{"qk_norm": true, "init_std_o": 0.00657, "warmup_steps": 410, "schedule": "wsd", "seq_len": 512}
MLP neurons of a small language model. Each row is named by its layer, matrix (up: input weights) and neuron, and shows model dimensions 16-111. Each number is 500 + 25 x the weight over its row's rms, rounded and kept within 0 to 999. Numbers have three digits each.
After each neuron's rows, "fires after" lists the tokens most often just before its 100 highest values on Wikipedia text that the model never trained on.

L8.up697:467466512547523490460502451474504464526518515483508488500503496504502503495494478503491492473493491490510544467462516524472508487500545532525529504474509497526524469489554506539552516489491558482509529495496493520548497501465488540495465502471439530493501540523529480509493488492515479482
fires after: "are", "on", " c", "o", " C", "ep"

L5.up155:496526487485526482523503493522508457502495503497511500503510485556499482507468500495548452517495526507533516489482503484485517482509526523490468459479550462444569483482497519474489516504499513459491511478535478496525495490515494506506448572556525502487486534497446532516480548489497505436
fires after: " as", "ar", "ult", "c", "at"

L4.up304:503515520501527505465514473496555509508484546453476519505458453477492469541495445498501517510509483520493501506522497507450508465516474495503505529506518515501491532519502481518480461479480504508496534509511494533462520503517534450511426518477485492511494522478505509556505472462533502466
fires after: "ap", " pr", " tr", "d", "r", "y"

L5.up563:462521526565527512487491485492551491504487506506530504509505468535496513479482515520523515508468454484521499429493499465508537482511540528530508484536471530490464525547449490468508470523508455508509476510465505520524506518509493477529519499489494495480511490498504476493537450456472506496
fires after: "b", " b", "ab", "l", "ib", "g"

L9.up887:490440508486511488456483519493502488475509510468533529492520496479491507539462514495449471500467467501507558452493517495524483443515538525520477494483472503486518492520509515545532488525473489516492490501534481527464465501540499490521487497446462523502513530517497465506518456478525531501
fires after: " c", "are", "c", "ac", " C"

L5.up191:479512462523544526506537491452490525498475506521538518457483468543552513472493536546508535522500521461539481470510485502507521460440539503509474500507484501506474525494525499473516452527485461514508511500506514471482529498503500451507509513501478485467485489549551466492513484501492439505
fires after: "n", "ab", "t", " t", "b"

L6.up594:470500537466526504484492488504540452489499513505531499489528497521508492521477501532519478505519491473491548517533485504496535506509511513501512461543520481466558509502496475472459543478470473539536526515489500451502500510559516505482476489493494488494536521462518492476499528540488482516
fires after: "a", " w", " W", " M", " m", " wh"

L9.up163:500467497497481469498490499479525471531500473507509496517525455528507490525493496464446497530452514514518511492506484528482498497509547510504487487471504491494540522515506507525482516478473476505528508524481527526515497472536511527488456509507485515488464488466543488487514434471505448471
fires after: "ol", "c", "s", "at", "al", "d"

L4.up778:479487509511472523500483446498506487503470465510516558512525482521497483487516482463468479501517501547492469523485482529539502437484480510511488498507543542486543506463505508483496490524487450483461526514490496459465487516498542513497518506501489507466526501514543517492480522500462502554
fires after: ",", " (", " N", "e", " w", " n"

L5.up302:456480475555481496484500474478529482512475509481504484460493470538556460532472530459491532484486486460524511452551502497476500499465501551482506502488513488465456543522511545485493472518488502505476489503508487505454492537465521490509503500497510538478493531508526542519513493474507517465
fires after: "a", " G", " g", "and", " B"

L5.up295:502501508494463534472481478478520494533524494469507529506518497461505467482492501510482469488527463477513490469516477506451478493440493524506480515464502506476498510564527522511498494487503500486490523496523538465496523474495503506505494505513536544504542506489501481438454502480483480535
fires after: "er", "ter", "m", "l", " the", "el"

L9.up55:483514508499559494518499482482509483472454507480478515506532501502498504471460503518533490520520478535472478556505505494538518507526538478559484438533570541529475484482529499502494508519475514500471504508490531489505480510462509481483499498522529484507504488508499459499510520469488502516
fires after: " in", "o", "-", "an", " In", "ub"

L2.up89:498530485525514571502492469497496489498507519467515515493452480535480513447488452528491474491478475532472491521479485527478481503489532546522496497521543526508495503497488463524533517508507493527503490520502530526477469490519531489513514466474527488484515492486497492545509495510472511520
fires after: " R", " d", "ec", " D", "ire", "-"

L5.up513:454517546509517512481506530479507494506510518455503529473466470510514476487484477491457467518527491524498512505521516495479512504484503512531504471483530477448535492476498465458464466500483483459507522490547457519485518496530538523503521479481564480478474513481490508490525571530509513494
fires after: "at", "in", "c", "an", "h", "y"

L6.up593:480548530521509532486470493504522484486483554506499505491481443484497501536477519542509508537522476476482524510498482567463540487472532489496482560444507483520484517437498494501491467509524516493452522447484505532478527513505525482498477537479479497520505527509497491476530401496508506480
fires after: "y", "d", "he", "ro", "ly", "h"

L6.up600:463479480477506551504447487486511477509497511485490485507484494546515484483465518507518507492500504492528518516528497488453507511506518497505459489516480484496497524496482513509503459554504496508484491481554514465527508542509544494474479515492503484495489523472473526527446520504498493483
fires after: "b", "e", "ot", "ra", "ess", "od"

L5.up809:487503497557516527484459499505530474541502540443503532495516481501473500506525522490507503472481511494465495497494516512511527500471480534542511472486525463492498511492498511490492530500510470484491475520534507522543523502537538523534500513509445546464511530492478450475515468478495523485
fires after: "le", "ec", "e", "em", "m", "a"

L2.up150:505486469541517528473474471508543510508516454472552491515485496522531490498477472505473450513495496487531506486484486497496475528474508530553471512504520523443476462495543503533541501489508477487569474544520541495491529458565521501492500445482509509482529474532528487463533491492482527527
fires after: " D", "-", " d", "und", " m", " ("

L9.up33:494478483522523479474541500496499476488499498469510526473478467505519463508512459526493497512508477526473508538480500510458517539511534536487500522478498532525508458516551493522507484468487472501482463502522493461487536478507515463489458522495496507478497495475506502483483505504540491452
fires after: "t", " tr", "l", "k", "p", "in"

L6.up730:495491480499527514495533512506502507536491548462523473481483501504534446511479501528480501498477509485458472462513514474502543504545479475512454477481519518485474502502489507519471475514529494467475526508510518458425540524510526475488492513530505507475492502482502473481539471516548468516
fires after: "w", "ak", "un", "it", "ap"

L5.up394:519458518491492505482539482475506475459491497540495530479500462507494490521492474467523465494478506488513533484499551507503490501473533504488470505494495509464523479508537514504522521513498445446524503489490529460535508490486490499476480520488480560479548514522496466484491493473480514514
fires after: "et", "ur", " pro", ".", "le", "ter"

L5.up778:489516550536520480451489463468524469507502503473523507497573479499502492524519497523509462498517490477524453438535491489524518489526512517513470504482495521467493495553477514469543494483522497482549494505499521465511538465529524529485529479502542509513551509505517499456493510489490488526
fires after: " l", " ch", "g", "h", "l", "av"

L6.up419:514462505529518529477479453493519501523544492465483479513472467490509433498515475456456489525443486493501483485512513499452503500513476508505513504499512520507527479506509540445508584498487500530499462511519474488498494468560511461528514546489512507506503499474497506509515521499492508497
fires after: " an", "n", " the", "an", " to", "rit"

L4.up353:486508525498508497486488494457529527506435532519490522478477463537464514483467527491520448537536472527476504522518475520486509489543507532466489486503504507525476502468537507475480521497494516519479500476483509506509500571517510484450463474495487510500527484512483485516487485466466540512
fires after: " in", " s", " Al", "o", " al", " for"

L5.up527:504502503560498490469474460457501501545505500469506541519537468517456498524512504483499506500511510501494467512522529517485455460443505530474485501487508467475532479541460489476509520494513472502539525523479490540527504486508558542462500498499466532491545493472495487518508530504492476498
fires after: "er", "em", "is", "m", " Al", " per"

L6.up791:492491537487516480523453518510527451520456548466523453498493482546554495476463475502477511501542494468519565491481515503499461523514506548477469547499498427461548472469505505474497558528498504483486501503533526453480489548507510482483505558494522487485496520491503493520464502510477481506
fires after: "e", "p", "le", "b", " comp", "ip"

L5.up264:484528538499499536501515527514527513523474485441495499502522480513489505531519489519506503532513480497530469491480507522483505504480496547514506480517494523478502448427509497512474476508479488491478487485577500529496494484554505487571508501468529473491507520524501499513515543489523498498
fires after: " V", "in", " v", "an"

L4.up79:488510488465519501472493496518524489507493492496515558511473447479531425497490458466482474499492511479512516475434514486483477511445477506480477484511499473469573488456518493518519517508515460486450540525487515499513495541505542493521477534513490507490567465495530498516488509458481465515
fires after: "y", " n", ",", "ir", "A", " he"

L5.up655:471481524523544489492484510506527481520482477464515457477486474498480497491475517573527475484513491507518515495506492488510541511538512493492498501519556509504542506505516504476475485492490469529506567499531518486484535498516507482530484498479475498514470502481475462502498547498480478496
fires after: " W", " to", " w", "ct", "ly", " re"

L6.up194:479499489519534488515490433476498470507524517519482515496453529482534488496517465535490540495482457515479484516513497505452482531534519486500481520535534508555507547487484507497494485548491493526492553486520498474517517525507510465494479520471500486507461515482490491463510502492532512523
fires after: " ", " p", "s", "k"

L6.up831:478504502496502498477480495487495467481492531521476482471524479480498484516472524516510513490541454489521542493490542531486516478497464518492482462530507482459512490469560499462510511544510486516484485484481549491534500547481484523486471493519500524519521507490539474501447477479510468526
fires after: " the", " e", " E", " The", "E", "wo"

L5.up205:499483502498514499498450504483498500507524517464467518513492454506473473500497447506470530483481499464480462508515510484497516487486455506523475465508534511552484513465519558464526505533488518479509497457511495534530541481551540490492491512556473486473486483496489472445503519493470475477
fires after: " be", "ar", "le", "e", "th", "on"

L5.up91:467458548512523493487516455480543492519476495450522518477517455536570480521494493474547465506514472500508472495548452533509496527497520531483496501457502492534520471525466526521488483499482492482484520508495533478462506507480500447476519511493443478484506527515516500506542530456485517448
fires after: "p", "et", "a", " G", " sp", "st"

L5.up160:465525486491520554478512465478472488478522490487487525462491492450509477474511472550477503500500522482510503514466508536478516510471550501490471546504478479503534527523506521521535540516516492446500485499521492477547522478501538533505509533546529531482544531526517483493468487477508499538
fires after: "el", "ur", "l", "est", "d", "le"

L2.up229:481464457520488493493471519514507492510493504526525509462522556507512474469508514535480493468496523450485515464513466488497504470497543526504518463511493528490490507504487474521431516502497501503478498492470501476519530536520517466511487519547453487462492520521480460476462525565509483500
fires after: "ot", "n", " of", "en", "i", "an"

L6.up505:476533551516485476455497517472514467504488514509491523479537452466507498490491471483519516521527407491483520517523489534493526495503476513527469490533513509478531494503545485501442531485473493482492492542491514476471491481461513514496510496513499522523517496493488498460517496517521461507
fires after: " m", " M"

L6.up707:502517495516525504499480493490530494532504485482472521515509501527539481466513465508496486504469508510488483476538505457455473501564513519481489540482531467493562496479531507497528485477482504502498548498524481462511547464527500497551535496490519525488546473487468447543552521518485495570
fires after: " to", "re", " s", " re", "an", " not"

L8.up212:493538497504500477505512460496543516492471497505492498524478505498469420474517493527495514519492484475526526495490503480475543532548537508532456473481540539512493490514520482493531455497509500515485519471462478457465525509469520480488449510524490535502477519485490514489506498553509475484
fires after: "w", "ow", "ak", "f", "l", "k"

L6.up538:502520530483495517485429512471507477495525503495485478525511473521483539488493486522457520482525472447531558432488514530487504487518506479499482491534537501493528499485507529511526536582514494504485493476472525525508492441491505553541482539534489508489500522461528485465488442445505505511
fires after: "p", " ch", " E", "l", " e"

L6.up881:496520486495493517495528497498526492507501511502497515466478469535499512544483463522495466486522533502513480496498508529478486491507508499519511498499520502461496509492532475513555477463490475483507524508539539487493460456499496489503469523537506538567472501502470506518533500505475507456
fires after: "s", " as", "at", "m", "ess"

L4.up364:469544478479531449507464551517475477510517520500511503463488486512502430489514508492523500494557471475513511518478537500514537443439516517501499503531498485463515501486491517496479489507485489470526487505493506474486532492512502508520457548521507485459503519505498495492492521533526471539
fires after: "i", "ill", "an", " th", " M", " h"

L5.up269:511476446532502477492509484500544520495506534511478481453503457494478468470519525524479533468483522456540519489494538491508518465493495500509474493488493498489525476520496524473521510488528509465499471486505454477486526480494531488482507458507480501483508504488530508469508523508479487520
fires after: "ow", "ell", "on", "le", "C", "b"

L6.up93:511458488479476494483470494468515517504527520507521497486495515488498495513481505538470497471432527485548494471459472510525536457515495467542476468511524513503495531478478542484462514493487452512524525501507528479505514485496558495546445503520483518466484514489492473483481518516500517437
fires after: "i", "ubl", "a", "an", "ra", "ol"

L5.up889:514551513519482508471484504495529474524498515499505456511461456498487504503496502497513488490509450509512499491482502513512536521524472525510490535492535478484492518490520490517492496506484458493465473483496522519491477459476503496519440484513467540494471505478507474444454494501471462516
fires after: " e", " E", " of", " P", " o", " R"

L5.up651:488530538545487493477459482463523467515506529481508469502513526549499481498527519492478463481515515498480473453496456484494541514504540492515501500524500456531485511495473543477479516499519472510489490499530502498507505478522499480501492507535503526465483513476497472506530469488444481531
fires after: "e", "b", "m", "end", "ver", "im"

L5.up96:519505475483492546481499496497513470523475483489520483467465466517473503468506511495545492510504494453514506531520511472486482479495527547501493525545557496444532508481491509522518491509505531464480511501498497496506482518543504472485487502489517495514477536487483526583435510491514494483
fires after: "a", "ud", "b", "e", "v"